config = dict(
    n_layer=8,
    d_model=896,
    n_head=10,
    n_kv_head=10,
    head_dim=64,
    d_mlp=2368,
    vocab_size=8192,
    activation='swiglu',
    norm='rmsnorm',
    norm_place='pre',
    norm_eps=1e-06,
    positions='rope',
    rope_base=10000.0,
    rope_fraction=1.0,
    qk_norm=True,
    attn_scale=0.157,
    bias='none',
    tie_embeddings=False,
    parallel_block=False,
    init='uniform',
    init_std_qkv=0.0135,
    init_std_o=0.0,
    init_std_up=0.0135,
    init_std_down=0.0,
    optimizer='muon_variant',
    lr=0.00985,
    lr_mult_qkv=0.5,
    lr_mult_o=1.5,
    lr_mult_down=3.0,
    beta1=0.95,
    lr_head=0.00432,
    warmup_steps=87,
    schedule='wsd',
    decay_fraction=0.748,
    decay_shape='linear',
    final_lr_fraction=0.0,
    batch_tokens=[65536, 131072, 196608],
    seq_len=2048,
    doc_mask=True,
    train_tokens=612900000,
    steps=4972,
    dataset='wikipedia_en',
)
MLP neurons of a small language model. Each row is named by its layer, matrix (down: output weights) and neuron, and shows model dimensions 693-788. Each number is 128 + 24 x the weight over its row's rms, rounded and kept within 0 to 255. A neuron's up and down rows have the sign that makes its largest values positive.
A block is one neuron, or neurons of one layer that tend to fire together. Before each block is what it responds to, as a language model described it from the Wikipedia text at the highest values.

Middle-initial periods
L5.down270 [113 166 147  94 131 148 119 110 126 172 145 117 163 124 103 160  92 138 115  85 136  82 126 123 142 149 123 132 124 131 138 112 112  98 103 130 117 118 122 150 131 132 127 140 151 106 113 148 136 131 107 112  97  85 130 151 165 141  97 144 116 124 108 182 139 126 129 133 103 162 144 117 151  85 136  97 122 111 121 140 146 118 157 127  96 143 119 147 127 125 102  92 136 144 145 156]
L5.down1295 [116 115 104 119 140 126 127 123 144 116 179 122 158  51  96 137 105 133 125  80 115 151 120 144 200  99 148 161 137 156  85 139 134  90 114 187 124 111 128  74 158 138 147 138 150 142  75 101 122 152 140 155 111 127 137 115 117 143 141 141 118 103  97 158 144 150 179 143 141 113 131 144 142 119  92  94  97 100 139 142 137 162 112 145  71 135 104 106 165 109 182 159  84 113 126 131]
L5.down1761 [ 84 167 153 125 115 109 130 137 148  90 163 145  87 112  95 119 163 142 182 160 149 134  93 155  75 136 126 159 142 120  64 141 116 101 117 159 142 110  94 110 119 117 153 107 143 143 103  83 164 126 172  86 147 142  79 175 139 144 132 123 132  98 125 133  95 137 114 141 168  88 122 130 118 122 157 126 151 129 114  88 126 119 136 124 143 110 119 160 138 157 148 122 138 159 147 108]
L5.down1814 [121 144  96 155 112 131 184 144 113 138 138 131 139 129 124 170 132  91 139 129 142 110 155 104 134 133 111 100 116 149 144 104 105  60 136 102 117 129 142 114 102 144  92 105 119 141 140 133 104 100 140  78 112 133 132 111 147 118 188 121 155  81 141 166 117 131 131 122 126 121 137  85 118 121 130 135 140 125 136 145 134 152 150 115 110 126 150 153 157 113 122 114 142 120 122 121]

Section boundary markers
L3.down637 [118 153 121 145 136 115 131 118 162  95 138 145 159 116 136 131 115 130 146 145 130 112 126 107 146 149 145 145 130 126 154 131 144  92 140 143 127 136 117 130 127 130 114 127 146 119 144 124 156 155  97 107 125 138 104 159 132 117 122 127 133 116 117 144 133 148 126 115 160 127 129 138 134 151 115 129 155 135 125  97 166 128 145 129 131 120 144 134 120 125 118 121 139 132 118 147]
L3.down2346 [150 141 103 120 127 124 121 158 132 143 139  96 126 116 130 136 130 129 132 126 107 153 132 119 139 109 119 103 121 120 119 160 120 118 142 116 123 138 135 164 120 125 127 128 173 126 108 127 144 108 115 123 122 139 123  96 129 124 132 108 141 140 150 104 131 129 123 145  96 107 140 102 144 113 126 137 117 124  92 148 111 144 128 148 127 138 104 112 130 135 151 110 114 126 108 117]

Section and paragraph breaks
L2.down432 [124 154 144 125 137 140 155 152 140 117 105 159 145 110 126 131 168 119 129  56 135 150  98 135 153 172 131 136 137 132 158 158 145 137 107 106 141  91 126 110 159  77  90 149 160  89 136 129 123 149 120 131 146 156 109  95 155 108 130 142 119  99 145 123 160 127 132 130 101 119 151 118 151 131 148 129 106 123 129 155 173 109 125 138 131 148  99 126 138 125 131 130 151 113  95  74]
L2.down508 [153  70 150 102 146 118  98 129 132 143 149 122  97 145  92 126 170 138 136 145 102 121  67 135 115 115 139  98  93  95 107 104 140 157 144 111  97  94 105 128 134 145  84 109 113 117 138 107 139 144 136 127  91 158 133 126 125 122 109 134 144 135 148 125 148 160 120 143  93 154 136 127 130 108  89  96 162 120 132  63 131 137 117 116 106 102 127  94 126 147 104 144 122 131 128 174]
L2.down549 [105 156 103 112 118 157 109 116 109 117 101 123  89 149 129 143 117 137  69  91 138 136 125 112 147 112 110 153 116 145 142 141 122 105 135 119  98 115 165 150 130 108 103 146  96 133 131 126 131 113 128 154 117 125  87  99 162 123 113 137 131 136 149 143  78  77 134 151 185 114 144 119 116 151 134 132 140  85 169 140 116 138 161 132 120 141 116 134 129 148 100 149 136  89 149  98]
L2.down724 [105 116 130  85 112 129 136 135 152 137 159 153 115 102 161 150 155 132 166 160 156 123 142 153 178 112 193 132 144 109  73 146 132 123 123 125 142  98 137 138 133 106 140 147 136  71 110 158 110 126 119 106  78 134 117 160 156 110 166 122 124 134 130 154 170 124 166 143 107 140 138 109 108 138 119 105  87 123 158 132 124 136  88 141 139 120 104  94 159 152 158 144 158 139 144 114]
L2.down826 [129 121 111 121 145 123 146 156 129 126 141 179 108  92 137 188  98 109  84 150 166 139 122 122 136 102  97 115 133 139 125 112 102 162 116  93 133 131 110 148 144 136 158 147 102 118 149 107 101 137 153 135 116 113 105 131 116 122  81 140  90 144 127 153 130 139 130 113 159 123 112 160 137 145  96 129 130 151 119 102 116 151 156  99 128  97 161 113 119 116 104 135 169 143 122 133]
L2.down1926 [106  79 117 141 114 132 158 108 143 137 157 107 162 114 150 131 113 121 140  90 144 142 172 141 143 163 103 118 137 150 134 162 150 107 142  97  98 107 123 160 140 102 146 122 144 113  63 124 147 136 138 143 132 146 136 137 137 110 142 128 159 126 113 135 122 125 132 119  96 134 103 132 116 147 129 137 143 126 109 139  93 117  83 157 114 115 161 122  98  92 135 125 151 110 166 137]
L2.down2117 [ 95 108 139 131 117 137 195 143 148 143 117 107 101 112 134 133 119 131 130 140 148 191 148 115 172 117 123 133 165 144 119  72  94 103  92 134 103 145 106 128  67 152 137 140 100 121 144 147  92 110 112 123 168  63  95 132 105 169  76 137 156 131 133 113 152 103 148 152 101 186 157 120 120 132 122 111 127 117 161 105 152 100 116 134 111 115  97  94 130 134 135 184 136 121 162  81]
L2.down2304 [127 136 103 129 123 120 123 147 135 133 130 121 153 124 117 133 125 130 126 118 110 139 127 118 145 114 116 118 125 134 128 139 142 128 132 111 128 142 127 155 117 121 118 135 153 133 122 124 140 123 118 124 136 125 116 118 116 129 132 126 141 133 133 115 130 128 123 120 108 101 139 111 126 126 126 132 137 131  87 141 124 130 135 144 145 130 108 124 126 126 143 123 118 133 120 118]

Religious word pieces
L5.down71 [119 159  98 154 157 172 149 104 155 125 116 160 178 141 150 157  97 145  93 133 148 157 111 117 103 153  94 129 131 142 130 138 148 111 128 139 140 109 134  93 128 118 149  91 130 158  83  99 136 115 112 159 118 110 137 111 153 155 112 183 139 131 130 176 127 134  99 129 112 160 155 137  83  75 125 148 143 113 103 143 102 115  93  93  87 177 141 124 108 104  85 135 142 123 120 100]
L5.down1109 [129 108 102 123 123 155 131  93 112 117  99 179 188 162 133 173 112 142 133 133 148 102 124 112 111 147 174 121 123 115 129 120 120 134 166 140 145 108 109 155 116 125 135 139  82 116 120  94 178 100  92 147 126 183 145 131 118 155 160 106 123 132 124 135 142  68 135 123 143 100 139 106 154 151 150  99 149  76 147 111 145 136  83 106 146 109 130 133  94 125 105 105 160 132 135 152]
L5.down1213 [157 112 126 113 102 128 117 152  94 138 152 145 153 162 152 139 132 159 108 128 158 144 125 127 146 131  95 152 153 151 151 161 110 128 138 178 140 177 180 122 133 187 144 117 111 107  98  93 111  93 113 110 156 128 148 105 105 128  96 132 127  83 150 114 121 131 142 155 146 129 156 125 161 140 136 144 140  93 161 112 172 147 143 165 140 113 123 117 174 157 110 125 144 102 137 122]
L5.down2179 [152 133 130 153 118 114 113 156 106 102 138 165 142  99 165 100  88 109 151 126 136 163 111  66 131 118 133 101 102 102  87 144 145 151 118 104 110 139 137  99 142  89 162  76 144 122 162 106 118 141  90 141 141 174 130  92 110 134  99 133 146 111  98 145 134 119 130 131 157 110  89 164 116 119 140  85 184 145 113 130 121 119 107 103 144 106 119 122 108 152 148  94 100 148 128 127]

Name-internal tokens
L2.down179 [117 178 140 162  95 184 116 146 119 102 120 106 138  95  88 132 136  93 149 122 127 127 112 127  91 134 132 153 154 114  83 113  86 112 107 105 185 144 163 134 100 136 124 114 113 144 101 180 131 133 119 123 142 113  87 166  95 145 106 166 144  91 121 132 132 119  83 108 128 139 119 102 133 124 103 112 141 132 107  71 115 137 104 177 129 168 116 102 149 137 146 138 152 128 126 124]
L2.down348 [145 112 145 143 126 120 106 136 138 127  84 120 138 106  92  95 119 133 147 135 113 113 146 123 143 153 118 148 157 141 176 124 146 122 137 113 139 112 132 172 139 109 117  93 134  92 105 123 131 152 120 144 125  90 111 194 127 170 149 122 156 117 110 109 103 166  94  97 137 101  98  99 136  97 124 140 135 138 121 129 102 137  84 153 128 135 175  85 144 110 140 153 126 111 164 124]
L2.down730 [179 116 135 151 149 120 164 109 142 131 126 145 162  94 134 138 131 156 130 136 134  98 120 128 147 159 123  99 164 111 143 145 143 123 140 170 124 142 122 143 135  69 101 131 116 134 175 154 146 135 141 127 156 116  94 112 128 127 151 162 124 122  98 156  83 111 136 132 107  98 139 124 117 143 142 107 158 152  88 134 127 112 172 143 148 134 135 104 123 168 153 129 140 201 192 119]
L2.down1034 [118 118 106 134  77 162 103 108 163  88 134 112 140 131  70 139 120 104 104  73 135 143 146 165 121 108 102 106 143 172 144 113 184 104  60 196  82 138 115 100 150 123 176 112 141 144 137  82 127 106 116 174 122 139 128 136 153 136 114 130 154  99 115 154 128 130 142 143 104 129  93 127 102 142 136  81 160 158 150 106 159 150 166 118 146 133 104  94 173 179 159  80 103 180 139 103]
L2.down1040 [ 96 130 100 117  82 131 121  95  93 101 138 151 110 108 136 106 117 139 133 141 116 119 137  80  98 139  88 137 150 111 155 124  98  57 114 118 142 146 110 146 118 170 138  98 124 169 149 134 148 126 112 128 135 132 116 128 141 199  86 136 113 147  88 119 123 144 129  93 133 134 163 148 121 136 168 141 122 120 124 105 114 103  92 130 128 105 146 135 135 110 124 112 160 123 145 108]
L2.down1335 [116 139 136 133  93 124 125 131 117 113 105  92 127  96 130 179 135  99 121 126 100 107  80 121 179 158 119 143 123 157 111 109 150 115 149  95 105 128  88 113 143 157 134 107 150 147 132  90 159 144 125  99 127 140  72 106 120 128 113 132 145 143 124 119 117  86 160  83 133 140  98 142 124 125 168  84  85 141 139 146 157 177 164 136 107 133 144 164 145 141 128 166  96 115 144 128]
L2.down1979 [109  90 140 135 151 127 147 121 165 127  97 158 141 119 177 131 111 165 154 127 118 151 115 125 131 103  59  94 126 154 149  96 115 104  91 195 121 145 178 119 144 115 123 132 159 149 105 164 121  95 134 152 110 108 122 177 100 122 137 108 137 140 100 155 169 108 115 116 115 146 132 130 123 141 123 120 119  82 108 109 189 145 140 118 171 136 123 151 133 128 151 131 116 123 157 108]
L2.down2302 [100 152 122 109 151 135 145 138 108  90  98 123  98 141 139 132 112 120 154 154  92 119 118 142 120 130 102 125 143  84 107 133 119 175 127 128 105 117  92 178 100 106 127 110 135 168  93 151 131 128 123 106 137 133 107  67 126 154 121  69 176 142 120 141 121 163 128 117 130 117 114  87 154 115 141  65 120 110 108 136 119 119 143 144 149 117 137 128 126 137 151 148 138 140 123 112]

First-name completing pieces
L3.down854 [ 96 151 124  67 182 139 186 140 124 109 140 111 140 130 103  84 173 152  89 130 111 145 131 120 118 143  84 147 159 159 155  92 184  99  94 145 134 115 162 129 141 124 112  87 134 126 136 159 128 119 138 140 104  99 111 166 133 128 181  81 129 108  96 169 143 139 123 174 117  97 139 127 112 129 120 156 179 116 140 156 128 129 126 124  74 134 104 124  56 148 138 173 201 111 152 122]
L3.down1797 [173 136 109 123 148 130 117 109 117  98 140 127  84 152 165 109 153 106 102 120 164 117 150  77 104 112 139 111 134 139 152 107 133 113 116 147 116 161 111 126 118 141 128 116 111 139  97 134 145 104 127  95 155 127  77 120 129 164 114  96 142 119 131 139 117 127 107 138 144 111 118 110 103 127 159 106 110 124 116 146  96 132 122 141 125 141 118 104  88 124 145 171 136 131 116 167]

St. abbreviation continuation
L2.down564 [123 123  46 174 117 153 127 117 102 142  95 142 123 114 183 146 167 150 156 132 125 176 137 114 131 118 164 120 130 115 115 115 174 137 142 125  85  99 150 110 135 103 170 133 127 106 141 107 118 116 123 149 114 101 134  99 115 161 174 146 137 124 131 108 138 129 116 119 108 113 141  77 114 120 141 142 131 159 105 106 112 117 155 100 109 141 119 139 164  75  76  88 138 148 115  70]
L2.down628 [130 115 146 115 136 130  65 154 122 139 154  98 123 142 106  87 124 136 162  75 114 139 113 117 142  92 124 120 147 133 137 122 129 126 129 123  73 133 152 137 125 129 116 142 102 128 134 106 146  98 156 123 106 158 137 150 107 160 182 129 153 112 149 127 130 139  94 118 116 128 151 111 141  99 100 135 109 106 139 142 143 141 111 126 108  68 135  98 127 138 136  97 115 168  76 119]
L2.down715 [115 127 114 130 129 102 123 123 116 103 115 117  95 165 113 175 140 120 155 135 174 156 149 115 117 116 110 142 128 127 102 128  96 152 161 138  89  77 174 126 129  88 111 122 183 187  92 141 190 134  99 101 149 154 102 124 134 117 125 106 121 110 141 162 131  99 149 136 128  94 147 127  99 132 163 128 116 126 129 115 114 162 131 160 131 118 125 125 135 122 130 161 107 171 147 124]
L2.down989 [132 113 131 154 136  86 121 179 157 113  95 181 146 179 122 102  93 135 119 125 127 160 132 161 108 124 134 157  82  82 120 130 157 164 118 111  93 140 161 131 149 136 148 167 127 192 126 106  80 103 138 165 119 116 141 137 105 137 136 122 121 101 146 132 144 179 144 121 122 111 136 120 161 106 136 142 103 134 108  86 125 119 105  95 156 125 103 165 120 172 110 141 118 110 109 158]
L2.down1089 [142 133 138 138 124 155 157 118 117 110 135 155 144 144 114 120 148 134  84 151 139 123 140 117 124 131 135 141 106 165 113 127 154  99 153  95  87 113 131 110  83 109  96 107 158 143  97 110 117 155 117 108 106 148  97 125 127  81 102 132 125 138 112 160  92 101 115 141 126 144 189 105 141 118 129 134 145 128  98 119 166 165  85 100 108 124 121 104 113 104 117 137 121  93 147 112]
L2.down1136 [154 125 152 127 122 112 130  86 159 146 171 138 142  93 104 186 151 116 131 111 136 118  71 108 170 105 138 104 101 154 134 109 149 108 152 138 135 128 140  70 107 120 167 128 117 145 115 120 162 138  91 102 127 103 138  69 131 148 107 122 133 122  96 130  76 143 100 130 108 155 117 124 105 153 105 116  89 141 139 155 158 125 148  79 110 128  92 121 137 138 198 124 127 123 120 125]
L2.down1733 [108 135 123 122 132 134 159 136  86 135 154 133 145 121 151 183 128 153 104 120 146 126  95 116 116 103 131 140 150 144  93 108 121 133  90 126 143 146 150  97 133 121 110 106 127 153  99 146 133 135 114 162 126 100 147 158 115 118 140 147 115 147 138  92  97 139 141 120 127 104 113 111 118 149 144 125 160 109 102  96 149 126 128 110 133 154 162 142 197  85 120  79 157 125  92 118]
L2.down2285 [ 71 123 132 109 129 104 116 117 109  98 118 133 146  99 145 150 131  94 133 120 140 108 133 130 156 154  95 123 123 107  73 150 140 120 119 116 146 125 133 122 130 143 163  61 122 123 120 114 151 127 110  94 126 147 118 135 128 144 137 105 164 117 178  83 132  94 170 129 145  91 127 122 134 115 149 116 120 154 149 173 120 131 126  82 117 148 149 145 160 113 141 156 135 135 133 151]

Name-completing word pieces
L5.down44 [123  87 174 100 181 129 114 116  79 130 147 149 161 155  61 118 111 136 117 133 121 110 153 144 117 119 128 124 170 129 123 160 132  86  99 143 116 132 145 131 140 123 110 149 112 112 102 180 117 136 161 126 180 129  93 142 161 134 133 120 175 162 149 120 152 118 112 102 166 121 136  93  98 103 166 105  92 169 126 122 102 100 122 117 147 124 117 111  97 141 112 106 119 150 152 126]
L5.down450 [ 71 177 169 109 153 116 110 134 182 126 181 136 107 125 151 101 141 151 150 130 118 138 107 142 127  98 140 161 132 152 118 169 184  90 134 144  94  96 159 106 140 157 147 138 102  93 112 148  86  81 130 153 141 121 129 127 137 112 104 107 163  86 125 104 160 122  80  96 140 134 116 101 102 122 173 118 105 156 104 117 139  86 126 133 130 119 118 120 119 155 139 115 127 109 140 148]
L5.down818 [138 152 146 118 120 170 108 150 154 139 107 167 135 120 142 139 124 120  93 127 121 117 133  91 198 119 119 116 116 107 106 133  91 139 111 117 105 168 112 120 120 122  84  65 115 115 152 119 150 130 135 116 169 113 104 108 117  88 134 134 145 119  75 107 210 131 133 134  87 105 138 116 145  92 124 113 128 136  97 139 128 145 117  98 124  98 108 134 114 106 143 140 130 130  98 166]
L5.down1754 [120 152 144 166 154 103 144 160 167 142 135 148 110 168 162 155 132 128 128 100 160 124 130 109 148 126 136 161 125 113 138 127 102 107  89 109 108 111 141 124 120 134 121 123 140 155 157 111 133 123 138 114 114 145 179 134 123  84 136 155 172 113 115 123 122 107 132 179  91 173  97 105 123 125  77  93 154  88 111 122 101 113 150 136 147 148 178 134 101 106  61 179  89 100  84 117]

Given-name word pieces
L3.down1260 [150  94 114 114 115 125 107 113 117  90 166 125 165 154 116 142 119 165 112 110 120 151 105 163 115 171 108 114 117 179 119 122 163 132  85 163 110 124 135 166 164 150 155 119 123 131  96 110 123 113 170 143 122 131 122 140 165 138 133 121 142 119 108  77 108 130 151 141 169 142 144 105 114 153 149 137 144 152 159 114 153  84 136 134 113 142 120 110 128 137 128 133 139 105 158 127]
L3.down2210 [138  78 149 102 125 132 145  86 126 104 140 158  88 112 128 114 120 151 157 116 164 162 117 128  83 169 129 105 146 130 146 131 144 157  78 128  93 145 104 114 120 104 143 122 132 137 148 118  81 144 135 111  66  83 117 129 130 165 145 135 108 137 174 131 124 112 148  99 133 118  90 132 105 166 186 140 101 178 148 130 170 150 116 130 112 135 118 118 119 131 117 174 132 127 102 157]

Word-completing subword pieces
L2.down2 [112 119 102 118 168  66  97 129 142  84 113 137 156 111 146 134 128 126 141  98 152 148 137 165 107  88 143 114 116 155 158 122 107 149 126 117 142 100 126  97 108 110 154 131  99 134 109 111 105 137 143 168 120 124  84 172 158 114  85 147 125 130 171 137 122 156 168 119 130 134 138 110 131 141 151  92 151  84 143 136 109 129 103 123 137  86 131 170 134 112 143 153 120  88 107 139]
L2.down41 [144 113 112 163 105 141 179 132 121 126 103 131 106  91 112 152  89  96 122 119 113 173 143 134 136 156 169 167 140 111 121  85 103  85 147  81  99 115 118 101 119 143 121 127 128 134 126 105 106 116  91 113 155 116  80 150 139 108 131 132 115  87 103 127 107  78 127  88 151 105  62 141  99 102 155 135 139 139 131 147  92 123 157 117 140 126 109  99 132 145 143  67 133 164 123 141]
L2.down895 [124 146 117 128 121 124 109 137 152 107  76  90 134 174 150 135 113 127 111 112 143 137 112 132 138 107 155 144 125 136 138 153 107 100 101 101 184 128  99 122 166  96 125 148 159 126  94 139 147 144 141 105 134 147 116 144 142 113 112 105 151 104 145 133 155 134  91 107  92 129 138 203 145 118 108 129 138 125 157 139  83  81 103 160 107 131 137 143 178 160 140 144 163 132 107 131]
L2.down1215 [134 105 118 134 131 132 108  97 162 113 151 180 140 116 135 185 121 132 152 139 111 108 106 116  74  95 134 110 137 175 141 114 160 126 129 115 109 156 108 114 127  88 154 120 167 135  82  86  97 131 132 150 106  79 116 108 120 161 123 115 161  98 141 118 117 137 124 146 130 122  78 119 106  92 162 107 136 134 177 102 142 126 103 127 114 130 159 161 150 187 162  94 145 132  92 105]
L2.down1274 [147 136 106 134 126 136 143 143 127 118 138 117 129  93 143 126 129  75 161  79 159  90 148 122 135  85 122 118 144 107 152 145 120 129 118 149 123 152 121  81 157 164  98 185 124 125 114 161 140 154 141 137 183 140 104  94 114  93 142  92 126 102 100  85 108 146 128 137 142  99 158  89 118 126 142 141 133 111 116  97 137 170 111  85  83 170  87 162 126 130  78 127 147 128 123 160]
L2.down1333 [133 131 102 127 118 136 102 154 100 129 110 157 113 126 110 136 116 146 129 151 148 124 134 105 135 155 107 130 116  91 152 125 127  74  92 151  83 121 147 151 141 118 132 123 136 165 129 120 128 128  78 146  90 134 125 149 142 105 112 138 156 151 124 157 116 123 121 121 160  96 150 105 149 146 149 112  93 115 158 151  99 141 101 122 134 142 124 140 131 140 130  98 114 156 131 143]
L2.down1536 [107 121 139 107 115 147 120 111 119 169  93  83 115 119  95 121 144 155 155 108 101 135 151 150  99 165 113 135 134 122 130  89 127 118 155 145 107 125 125 149 107 106 160 109 135 116 111 105 195 128 101 151 128 124 154 155 103  80 154  91 112 130 105 140 101 129 137 112  92 131 106 146 142 116 128  90 117 138 142 140 109 138 117 109 145 115 141 152 134 103 147 136 129  96 101 166]
L2.down1694 [169 125 167 158 136 126 126 140 108 137  85  97 145 125 141 155 139  85  76 138 128 139 156 176 120 100 166 128 119 158 170 144 158  68 111 138  98 150 169 122  96 154 156 131 127 112 106 126 120 118 169 161 147 148 126 146 140 141 133 104  97 131 141 100 123 118 129 109 117 161 115 103 161 136 154 127 120 123 138 143 132 135 121 127  94  95 132 125 139 141 123 161  99 151 112 123]